Part of a small language model's weights.
Training: a variant of Adam for these matrices, 749M tokens, 5713 steps.
MLP neurons of a small language model. Each row is named by its layer, matrix (down: output weights) and neuron, and shows model dimensions 416-511. Each number is 128 + 24 x the weight over its row's rms, rounded and kept within 0 to 255. Numbers have three digits each.
After each neuron's rows, "fires before" lists the tokens most often just after its 100 highest values on Wikipedia text that the model never trained on.

L8.down535:114123095105123140141108143151096145115124141152100145119170119126125122186151128153139088151145103140116114128150141132162125101113159103127163140124104124146139110141088134013113147127149103124074130138135155140106096112139165135115107151129169171122131105127135165114128135131106121132
fires before: " ", "|", "–"

L8.down2363:105107118132108176137145117125077152114116159132136113136098119185175077115133078120106077144109121156125152124115125105134168104143085144131125094129136102101131137132096117109162107149094147137151108162124121172111172127119129066093127141135098122111082140132146169139130146118117099118
fires before: " |", " (", " ", " du"

L8.down2623:094150155177108099138146096116166125121152166125152146132135125137128128101130125149155115116138103128105116130137141082132106131136124124144158126112130134147134103134113121105107169152137138166127155165095132161123150170122132126115115128090126126151147097135099169127107160132101180152
fires before: "3", "2", "4", "ord", " Sanders"

L8.down905:136103152114142144105111139141138119153131120136125153116176103135115114108097137095135093143136110107155136113146109145145113149155137146155119150104167135155133129076181128093125136114114131129122150135153131149105110076176123130099118100106155128107118118067145103093167098144119112088
fires before: "6", "7", "jani", "16", "ça", "5"

L8.down1676:107141084075143125109137104102105119157147156154114088147106125118156087118089138146089127081112123129159136127105128102145104144129076171074148143123130110112166165142085135093112088177099130142124114126166113128116106118155146114167107134141142159132108130157145110131063091122116113137
fires before: " |", " |\n", " ("

L8.down1449:143156071160089161128102068131060126150083135154166135112076119108129139102136119088168082127115129145113129128137166102112171092156136164146115116162132122171079090148161104156149116100147128145160158156164119102129114181129103088131108126173094135160132101108143120144087108098110143126
fires before: "|"

L8.down543:124117160161102140099082132108141130096144161129126109147165132092146155145121082102112105117140126114130137139155143121158159121109123109137185086084114125137120123121117122070111181171111122112112132131135142121145099127124155144100129146148094130104091143168108171123092116160092137097
fires before: " "

L8.down2162:117126156119090162136128172147184121085150128090095129094137126128161153141121146129116124144134086127164086118120147108086132109081126102159131141133119159056098065174087129083140115117113138117126158154127131140113139120106141175133126115110136147118111126148107162126120146148119130146
fires before: ")", ")\n"

L8.down1389:152122091098129133110142118091092146131140101138109120147126138108143128150124127144148116097116127134135169088123144135127137136071107130162138162120115102135125143091096153081187113167094135132111139113105136145118147137130131153110140100176141158107177137177110150113093161142123124131
fires before: " |", "4", "8"

L8.down2009:106085155140135116158128126099064109132139146124130119147130162223142139119146081124120141151134128120112091142134087072125153121105113151130153082122118136119110142135120131035139121112136132152169090128123173132116094132148134112128086152122090138126131130128142142095134112126145132142
fires before: " |", " of"

L8.down1828:114128119115111149069135150140164153129141129141109088125126102184136091146119141136172118155111145119171097171080129106137085092149076143158126140094090114105147124115074114101121109111153117123151103127163134143114088136156151139111106131143090168107101131099152098171129120089118148157
fires before: " |", ",", " (", "\n", ";"

L8.down1303:145134095120116164098126121123150127122129157168137123106144060165129105145125145132110084118120140104124153136109121133128145085141086135108153092135176121157136092136140172056152132129126144137133094144132169127169115132140159095102143097144119143106139142093146144123143135159124153117
fires before: "6", "5", "4", "stone", "7"

L8.down856:125130148155116119144167101147109143135125096120145176147156135148130118148155109111117117105121090111109109101149117071119114124148141155106167143122119080151124118127132102110134148093133174112157117075145147119104130096142100148141150101105123169117171145158129152123153167103106150128
fires before: "9", "10", "8", "5", "4"

L8.down758:095077110134144077128125139174074102116136124148116134121163079164168123138141146145138110129158169136132116138100141108085116138122120081178188119068129134141150128138140131041161144129133153141138136126101135148166101133131151142104128143119129152133148157122101112104155124118140127113
fires before: "-", "7", "8", "|", "18"

L8.down2118:110129100124144169138117172157129167114108153117117125101111130120124186159108144125123129114089118114108086135093154178118131132122088128167136135133134128122120125165101090119126168159090120149103143120142111119110149105076108124152114119145134134125190139103137158149140140139136102126
fires before: " |"

L8.down2589:110131123125092123149099158150135123153151127169132112137124093150147104172109163131142079157152144139111136123087125130123133153152112161153128081103125141133120095121131141091141140138143111111110123106111145091103087133173139110121125147146100085096103171126135093107122103146116102114
fires before: ",", " ", " (", "),", "\n"

L8.down1753:102097109115126143149109122128118144106119122136088166137131112101100109159150121160122105133162107155187092132144145158127151111109158123137193125103148191133110151122101160046098147140109131122118179100127129132118120135116093171081118153109121160105129100134134197060123173134140134109
fires before: "14", "15", "13", " |", "16", "8"

L8.down1055:154130133076076138130101095144132080126108125147165110136116124157128154107138165141126142102114127108135121161136087118125182136079102119100150121111110161146114103136117152083165115126119107106175160144159119083161149150148139141175128106115123176122135145163118088111097129107124133143
fires before: "4", "3", "|", "04", " "

L8.down1799:121096153159156176094127127162118154155097132140141092139098112136147144104106141133141083130112137152142166129092139096115144119126102115087120098131117075143123104185156084069144117123099121125126146120114125135141129121089130161137095121128118150127144131105168153146113085145150128142
fires before: " |", "0", " (", "7", " ", "|"

L8.down2330:163126092132151139106107144138150152125146162136091140111112100121110149150140132112129122111166116149108138143127114123135170112145111147125097138099109144121134069110079115122144146161135105120114112111159112127119144111095128146115115138137114129126133094129094124120081152098121113143
fires before: "-", "|", " ", " |"

L8.down1365:106119109127120106144122137111126112135133159116089125098113146116104162142096120165127164134138145170116094129157132133127124135080070113129132153126135133120087104158103169048127144124116144136111119130134145125134169072123152145094128113119079130118191120129169130128121155155152090113
fires before: " |"

L8.down1857:152126129102162107130116082152099127143090106150097129187130102141145144136119126137126154119135115127155110147124132123093135086159123148134179117106117115149151111121104187060136124131111115146122138169135131144124085126108168144119113114146083113138128115131128161117081134177094136116
fires before: " "

L8.down1522:119122176136123098136184148124126113110116162099103134099168159144148116110156146129164116153105146126116118070151113132106068110066145093126100142119155121130088110115124095141177141093146135116130105084112186126147121123133124113137144119090135133114135127132109134119142135140111123095
fires before: ",", ".", " million"

L8.down340:142104161132131151126113078130129121162154104116129094175158117112107117085146114166157138116122106108100168148128155139157123133152107152146146112116174124132111092147166129087141070128151108089122157120084122122157112113141097154141159137108143119122133117106116159116144147104087218160
fires before: "2", "3", "1", "0", "at", "4"

L8.down1993:172105143096127089151134166111116122140106114160162150083122123115127141086132100114114175125124133170126107120109132123090138125154111124136103151119107124141081126122069131113149104110128099115091148109132110149112110105136116153128144086120093111148141122175110142130157133162157115053
fires before: "|"

L8.down1616:135114135137124130119101112130130107107133109186091142131164167104136130126157091166111176117131129164111126124148152081135165083152167120118088187100129181157122133122094062100158132153144114092114111125150099113147154167121138095115153141094128130082114121136113164155111112138135144141
fires before: "8", "9"

L8.down836:164146101135172143141148093103112095110152165159108152129173089132124130153109178111114107128122131144120114136163101165132132126132114118128132125140138125160103130174128174067077072137093112125110120149146131104116155111128081131100111141143144118164070166183126112147123104181140067115
fires before: "),", ",", ")", " and"

L8.down842:158146146077142120075129167106117115092120086112141134147142133133133123125166163145128167133134099149102110138142147120140067129119093148153198147124094122104126135118142140055130115121122181138139176133100152112126136103118130131145150150112114137109135132187122114133102136146096131161
fires before: " ", "0", "%"

L8.down1403:130119123100144109114114142155092082153146116129135137146126137124125143146138150182130147138144133133127105121131157113103116147108138126125167170100130181125145150123139154108148144093139125121126092145156130139149168102142113145139200135104134153120182075145105170146124111126070140152
fires before: "8", "7", "9", "6"

L8.down285:121124145122120143151107121109167073107146117106143139137122145148118151105114107188128114115166082134139102155147097160106094161153113107148162153115143147093107099162077152085115120128138172138159153123115119126127106122124096092153115143103108098139109121146160138098128117126129107165
fires before: "200", "201", "202"

L8.down2095:100125130130113134096099140139148096135126148091151105135187117143135126160132128174150132094152141112093087114120155175132078142113085090121157142127129142118127100131099135115116161136107128140106126146145084140171114131146099155149105159158114097146093172092120141105109126131141099133
fires before: ";", "\n", ":"

L8.down302:136129147114103103118122101123133086104132158162161140127142128121118107123096131121157158174124143133156147096137131127130145121085124163100137123088181125143091166148165141234111096141100115132114112127122210137130145117117151140087170126122128112163148111187121135131128164123105127124
fires before: "3", "1", "5", "8", "6", "2"

L8.down2176:090121122084074128185106159083144141096109145135095146138142148140138132144092115171119145137139143140130125094111111110131107139132102145128133128159122157141110139119147119063110123134163109122122107167115172122112100147120117116106131104131044115122148132140150131183103100132106129118
fires before: ",", ")\n", "),", ")", ");"

L8.down1375:113116097126114132105142136186124141125079136112121107147134122161112129141188138117152099106165118086141115165064138107153115110145102141093126180145118138135075162116159075050133101151125119140123113092124123132163146174131121118099138161154108143141152076114152152114118103171110134142
fires before: "|"

L8.down2232:147134147085135127130115129194130151115109161104125129117097120138129133188160132161134126138120099160109113144060140145102126116102101104158151134096091128114129098169121105062124126136119157126100132093151161126138097115111085130189135111127124100128127132089123120175154128155159144167
fires before: " |", " ==\n", ")", " ===\n\n", " ===\n"

L8.down1906:116117156156155137107106145146129106141102134109106121109135149159108122150128145161144148129147109124144132168130155102105125130093132123130152120133130119114156109116163102019138136107102098114124127122145107122135116131153127117092101144134136155122134123116157118149126124124133115137
fires before: "|"

L8.down1641:105137134106137156159125112094150139167151170156089088149159137135157150114144083133113059157124175140154118167152100148110155158130121135137102111117121147118107154155128144110116133085131128095154120139128103138155121094146136104122121150113156130183116142147131101134125121116153118113
fires before: ",", ")", "),", "-", ")\n"

L8.down1601:162133158093118143152149109123103145194115102120130100154103124101101168136140100155141114099131115120192126173071129074143140107139144136112160105092143098085149116137129071031125133116108136125149146129145130107112107150130146123125101132106158130133132108133136131144119108103160151118
fires before: " ", " |", " A", "2", " H"

L8.down212:132099126099131116139108116130129147157110138123150082129179115164100124134139173146156092135166128091123157093129151124118129139133145106130092126128098175117121154126106147113152133091158112137129134171128152114104125171163114084089125150164106108105132126100080132163175147133133134142
fires before: ",", " ", "0", "–"

L8.down2552:119131100145192120120128119155104103167172142139139143117141144086106176130156106115091144091170121147142116134108109121123103118136128105107123166113178168165134150115094106049132135160104121149129132112129100131138170169094090138129143114139179133135137114136127095138138100140142137161
fires before: "7", "8", "6", "18", "17", "9"

L8.down2406:151107131072128154151137120133158172102137062143142128134115130132097163154141093122140132146172097115138102127096183129130131122152121128141153163122133123124168108105066131059144154126097143089106122123142122112158131101142187138136082125153134136135108126149115134160189175156091121102
fires before: "2", " of", "3", " to", " with"

L8.down1734:135107178116126139126123125163155114128133148117117097143157165122183114148140111174121123136159148165111116105185141068117104100122151100084141146074083119144119151186075073050142142145166146142154118161141106165145149157133131128115124122119168128088139116127152129161137125113168162165
fires before: "9", "8"

L8.down656:095141137152121146121098147134100119117104154103116113148154093157105096121115110125118133129146138114138130145142136126118117180110134155089139080116112148150158142092155092101077169115117126121192074150122133168149087098109138126128144122097145141167096114136126138095096061165126136119
fires before: "7", " ", "3", "6", "13", "17"

L8.down2549:127124153106104131157116137126117190096127140086120133120179138130124123106154098131113127119099153142123111164112175146166122135149112086115144149084130143147134132107167105074156093144112132110128117163146144152080133121121164117143117101114142130127150151120120105154152157107113135104
fires before: "2", "1", "22", " average"

L8.down1214:134123130096144136130114142110141160132136098139181129125119115085144144139133157110160120171126126123100116095124119125116148152098143104114120152127097131094136124101116181068158122115171108125143163113121153090137120149161152125129122131130131154126152124186094124090130141134123124109
fires before: " ", "0", " of"

L8.down843:141079133145121121118149136135140104151124117116138093176124131157128127169156129133108115166104102125125155125126124134090134110169100123152096166147125167106121098143100110090130095142104133134135131104152127149148134133149112093119123108121148115152116116126132116125101133148120132113
fires before: "|"

L8.down691:125134128105109125112108095158167142130142122094112128133159101119113119159151138156098128116164107072148119092055154149148093131155187123133154084085118118121141125126138147057115119104140142153146147114144179151111132154129160143073137130129152120160121168113139179118158131139096107173
fires before: " ", " (", " |", " was"

L8.down2620:119134140131154104178110121104089154110139129149160145125143095100130136136078139155123146123097099113123105113164092123153135144144114133111100124145138094108154136107115188094109110103142129155160092153112144168101136101157112157150153101124141125168124101144137139128110104111070107122
fires before: ";", " in", ".", ","

L8.down1977:131134127097119159165135153136167130103092153127117147106146134128133128178117106158109100165147128136115129144094155148109114133068132110160133097151100136143102122142130125053130122135114108110100146158146112138149107109119107144148111146135069116160158146131127140157168180130138100127
fires before: ")", ")\n", " |\n", ")\n\n"

L8.down2634:157106100164144144104160107180137108146133135156122073135153132140138161138130116146105113090109111115134185129113090084107131095113139143103126113118149092139170140124121126088090105103087134097155114069147107178109145122129163137147104161113137141131113106120122108098098121106095114135
fires before: " (", " |", ";", "\n"

L8.down1350:115148142121129074130097142148124096121105153131122074123111149137124155158114189140132164150157170122131099087100144108132145128106179116089146118126142162108166140139093126126070145095118128125097152110130122158158127103170152106134117119140136147105127125146128096147129140104170181110
fires before: ",", " to"

L8.down460:095140116156113122155159103152131120138140105118106094106160119153100102085106145152119139128142112106138102120129139148106149133105122170134150160124158135178140145148153091111099132112133134099108147127125159149111159159139142131119127135128140123128111133120139132145117144089122151163
fires before: "2", "0", "1", "3", "4"

L8.down2358:129142134116127133136138135092107125149092140123073164206138140138162084128125110155108137084121132145079134103092168078142122121164122143160108146129147157134100162113101106133167125153117123102121131126129137167082168130068104114143154155121133121135123101140085111151142169094156127157
fires before: "9", "10", "8"

L8.down2019:140116144118143148125115085156079102112085143142107132121129102129088166110166135141139126130101116136110142121140142131170132138079171121129173149110095160149128163113114097000132112128121108125112108099110128154098103112132149151128141157142115105139115152125106120083138125161145135123
fires before: " "

L8.down1825:135137090129120184117090146102159119110076164124136127117118124131144141099131136141114108144152169147151139102137138109132099143137179125165171119136124131126162093160188124111102119089112145118125143105122106119126088157143124116156109046123136162086142144154129143136153113137127077135
fires before: "5", "4", "8"

L8.down347:132132127090116148157112130126112131113144148106136152149155116100152129123161108126157096127129140146156130172107133176109118081109134099151210116141108143118135158137134086069129142103131091114139111169119117172159125145145126101129090174139140149193130169102101110144132109127139132152
fires before: "-", ":"

L8.down1726:117143102148107180133082127124158113118132151120123099080131113110123150110157165139156129138147144115119122123152180117150089085114127147120118123090118177106145124143088119098156114151134089154138133116106132166130131161135125139089120142123120141127112159131167151111118128145126131132
fires before: "0", "2", "5", "1", "6", "8"

L8.down1677:097125131120107139126070174132132119143130185113152162141148091179140109125192121119151122141148115146126106126126113143125156155130131130132122091100100162129115113127132111014149146115096182135120135123127153143153110144139139163140087138120093110117141137106127152130107145141132116139
fires before: " ", "|", ","

L8.down2473:104132142152114179139128138135162134150142161150116122118170109172102120141156134146132101115101104131085095165185127113121165138087130118131121097108121103135120078135100106099123162143140114117124106121132129112135092166112143122149146101155112161126137139157167142128140105138086072117
fires before: "3", "4", "6", "13", "2"

L8.down1317:133145175164102164127141089106138103173136179181120102152156132121113128147142147141090073158124129101127197134129124147151127147170092120109149103137119111139081108150155135083081087143101125092135120138159122124110094052104129145121115151120113179123109155125114139069122139145140123104
fires before: "5", "6", "4", " ", "7", ":"

L8.down1269:149120112173125132142163092154119134135122147124156089121106101158163113142085127127142126114098124116153147134088110121180156147125150115149129111123104143134156107105093147086134162110119143171114165119143125135137116123167193129137117097126138153126106103121150131153095132120119124074
fires before: ".", " |", "0"

L8.down793:097111126125116172124129168124099146154139126114134137153158103142113163146122122130121124088141086096149139126129117107167175123154112085100136067126112129097140102143131120051114172101152135111151139077129105135144108091131126140101119193137134131105148150157122104090112074097127162149
fires before: "3", "9", "10", "5", "4"

L8.down296:113133156133121133159154090125131174157103135093150161140155167115149106125142108094146118069192114100122106153151149115141087115133098100150170132099148133178168134134088146050103111112104157124165150151133136131116117106116150108136123087140138140130130130137166145160111120123114086131
fires before: "|", "201", "-", " of", "|---|---|---|---|\n", " "

L8.down2180:151129128173137116132132155164135108142133107160112112121107155132110163093103110108102153151123168116084117129123125157151132108124129120122113164144128093140154107111128155209117102121143129121099129095120133120134133102137122090127105048108141140134124121140119104128106117094139090152
fires before: "1", "2", "0", "4", "3", "5"

L8.down1159:109104139127085179115111090151151132147148145109085101130157144107106066113122170169144123105118147140156124145148146135156100137120130105181142142091127088141059128159111096093125104131121078097105158100122186132133091124105177190129050118118093112101141116138102125100097134141099154110
fires before: "-", " "

L8.down1324:122116144113103113155134138149086146131120133147157105138102153121143121123128166117108119132135133115160142140091084115128154133079128125127138133122109144084176091122097155087124143105157150154110104115149158124136146128178180115126125156172139118089125148136123140192137107141078133123
fires before: " |", " (", " |\n"

L8.down2136:116116160152107142136136125145142137108111148111105080157101174149132116129150114141131157164166079131147110098084128135100128135134132151153134114130086120086131126121121112055142102108164111113129132082144126108115091116134092145076101176098121122097122152093124098134134138105105145104
fires before: " |", " \"", "1", " was", "|", "."

L8.down2074:102109114117103105164141155131149142109127190108111098177134147164155107157127117118106134106131112132118126130103145134122156088142136172152154125123111138121116133142134130036163123153172131159124117092154131145106138147127162109117130108134080130136110131097134116124147116133115134157
fires before: " |", ".", " |\n"

L8.down1181:143116100143151146130131133105084134145092135133103157150128088114141154136132132091103132116154152122132100152139143129162143145138114124084114151146092150149144179129087093133079170112107132144131092149090123172139165145061097125126130116111154100166171115150091151137095151182085132122
fires before: " ", " $"

L8.down652:101180134133147102108133150093108131134161105155123124169175106143139142127110199119108106099139163102144136116130134126146145125092139137104148134090126167126169126147107097111130134136142126156101127109130142105115126128154169101099131129170136148103150139129101114141110120139100152148
fires before: " The", " He", " In", " It", " This"

L8.down1888:118139151090138130153120110123109133105130150122114183103133080122100191150129188170118168141115118151081095121132153129155094146070080131148150168122111142122112108130115106064120156138107175110146163141125175140137138124108153116110108103074077123177152145139153057145120169129129120092
fires before: "0", "1", "2", "4", "7", "6"

L8.down257:109115113106086111155092096139118122111124143148139114098164119147132112109099168135145135093167162114121132129111127098149126137079136137171155128105130128107054122155103082131149130149104113152106144108116150126148101092165131157099128126138113137114151136147084158117088115162130114107
fires before: "-", "The", "|", " ", "In", "==="

L8.down1975:147168202150118108145120145126076086132131116122146131106121120140132123108111126167103153120099161135155136176123100110141115137154127160166140120120144134112143100095105125139110107148105118113157079177162167150121178112145136151133150119118123082144130122143159176167158126122108119107
fires before: ".", " (", ")", "0", " \"", ","

L8.down1263:096144116093101189169113191114101176136117116141113174120162112165126128165106135137108110145091117161126122105115128107155130178113111137160115114190127141128103139174102137095105145115188115111108136165118136111127087116109132083119157130105082118123119161143143126153098146155115135134
fires before: ")\n", ").", ")", ",", ")\n\n"

L8.down303:130109154130114151148110080135124125139092135095146103154128158135157079120116126164162121162157097136138137135086162174116099116143134173153089121104107121172104108140068142085141074122072132140138132131114158181118160073130138147156132123092123157090123124134139140134125120151090106113
fires before: " ", ":", "ğ", " NED"

L8.down1971:115093116083132142130106137133109096151135154167138100139147130127098129099132145123137116121102126140146152140137133131128173080091119137130142139128109138110131089102124133080149116098071156149104131144076156135065131174097122136127145118141091145102084153130111115111128169127137133126
fires before: "3", "4", "6", "5", "2"

L8.down1659:101114140108127107155126127117103065110074154114105082144118126136187128170133142171095105132162092105169128082151147110064126114095109115150142135121098185119139105114127122036134173080109100135139134093118132099117144139125103163161163105148117131143145118147117124147132117141118131135
fires before: " ", ",", ".", " million", "–"

L8.down1833:128126132143103149098131113115086150121062131152084126123125096144134148146117142136135101144151139116157119170119118144089132109114090139144146127147104157118000135132138109132126138143097111090118140142135067154143148159122115160125099129106093148145128166154113143145085106126148138135
fires before: "-", "|"

L8.down2298:146140139112110080152140094104115126159137113206127111136163123136143135183122123128115129136099103113159103137108075137138114152127125145134119111179129140183167204128123116117095136090111147140102121164133148105168162145119104121136137155162120100148123163104108144146142156128116099130
fires before: "),", " to", "'s", " for", " as"

L8.down398:115117064146126157143135123130068140163140107151138165123124100110109158161108138119133106105145118124166116141146109129152113129142114158163113114151152097106135122131077109098143110100155170162164165128107107131115106113077122124124142094178124118168121140122160103142163175136070133116
fires before: " ", " on", " in"

L8.down1374:119097092121107122130102104163127131127141136155151085096158098110101124135123177128142105107101122123138114104145123143135123142126126146094153177155118083117170147143123156106088127136136127112097162145134104130130107109165142130117095169192151107173095179078114109071100135109089115144
fires before: " |\n", "\n", " (", "0"

L8.down1772:124123173140122140139149098109135135188086117150119078132125151106123160141087163109121117145089149066126133148164140167120104139149084159142125146112134164109081115136122124102119152093095104104136116145126146119108126148165156155114127144106098123142141127104116111108100089149102162096
fires before: "0", "1", "2", "3"

L8.down1767:108114161135146093137135146096170135104135163148117100118132140142126157146154136143143098175179096152099097128091118099118112151118137141121145146135092164111167134133141102015160124125089173114147186081100103112145085132145142102136142150151095127130134152151086107124146111160136123135
fires before: " the", ","

L8.down1947:129132110134117115120106155112094131119161142128124142150141119132076108115106126150140100127133147123139125162125122121134133127080153124120152128121120089118146098105090151124146122098086164167159115155138138150138142142108185115114116133137139150128108121103108116115114163107151103058
fires before: "3", "4", "5", "13", "14"

L8.down267:156115075131169135129117132135113115128112123101126125120153178143156112148147141139116166179134099127128172124130114102114149153127099149120107115101141122090095172108101113073057091119105130101171098142137141142117144139098124132109093166125115114121126125143156160118145157108116163097
fires before: " |", " |\n", ")", "\n", "%"

L8.down34:146095107134131153143117153117110130125111176132130138130137159159163131151165110088138121177133118118164113189103141120106126124119106116119139116077087144128107128158151085034169126112137164136115157094089151104109087118129092143127101127143107176108103137164143164155146164144132154133
fires before: " |", " "

L8.down1504:134123119140126137160110117129120149146115095115121123119182104101088136165177122098116119121121146152110111125153113121121135122139141135143161090089074132138158115146179126045105155121144137179113196140133120122109138124127104124099150128135143120148139103164138156147120139131127157103
fires before: "7", "4", "8", "14", "12"

L8.down1446:171115201099110137140112091108150119120128119189132105097111176112122148147126123136123101168105104140151158166144112118081116177106147122134146187093123187138165073150105143049114103110143077133144114144144111128105111102123107120130117158125097142117078126095116110117126112131094135129
fires before: " |", " (", "1"

L8.down126:149097179096114100124109171097112111114127159132147162099139153115128139094115122145087178122097130152130073152151104127151122092101079135155160108137134120128131122124134099028138154127161117127120116151115125136109147147137142160128138128143104126082128134179137156154188136175103111117
fires before: "-", " ", "."

L8.down325:137135140123087136170142115170116119155047097149137122087114151137093111166105147134095123138132115076137082094141139101098126141145133075121117120125140108194139135137099164082099117160129087136103150146132144121145127146119111141091134117135110119142103117107106145111100194131124108107
fires before: "202", "201", " "

L8.down1576:183146131150135126130122169119123167113161136119163114097123150133120135158099133122130116147113138139121153087138130093166131162111156129151141201133183127142158147109086134117140134066133112157167131143145100120147107182128138126109128114129101118137122124198042093126124135160115151111
fires before: "8", "7", "9", "6", "4"

L8.down975:144096169196106177163114109136131162117147135166117098141155169128085116156126105134123140168120125121088162121127130111109164107119141094110126094116120160094136164142090091068178100161149136121121165115137116120144132147116167174141147135143100117080120151139104145115116152123138167160
fires before: "9", "8", "7"

L8.down564:153148153137098142146140155133138117127130147094146108145162157137087152129127136166110121138151135114130097156130107129123119121076172139145139147139105127159176120126121137014077129096139121119172152138129118150136142105121139148129127125140112134124108156107108139081099178108133120140
fires before: " in", " on", ",", " by", " (", ".\n\n"

L8.down404:126117104138106136158083167100120124115172151120143137123140205153169166180125158140116128099137134160116128144144128120118121122114104141108154173116121139120124184100128131062184095136112149142124143089113163136169108148172139151135122109146126145098183142146130164136139123105151105136
fires before: "5", "4", "8", "6", "7"

L8.down1707:109104131135159125167132131162141132166114115072133142136138081123130155135122123145125147130137161159157089126100172130078118098106129134135136124143162160104135136128142136105146115167108135121123146109173151124076141173127111143119120131136141133121095136127094174133127123151100172102
fires before: "15", "18", "16", "17", "19", "14"

L8.down2284:163112091114086169121128147111140113180093152112113177150132160089119158123143131131115068137132138122153115142158111085104165103098114111136149195148103134131145177120136115041168134122148161120151132116113136175114117130109090159082151106128113146101168148169157109136129120144112157108
fires before: " ", "|", " ."

L8.down940:133163135093178156086136102177121122146144125135101175115109109143116116124134166134144133174147127131130120170150146149120095134137098108163175139096117143178128121126131100136140116126161137104109127154138144165142169102099112154145122097124064133126126129150121137142142156119157113120
fires before: " |"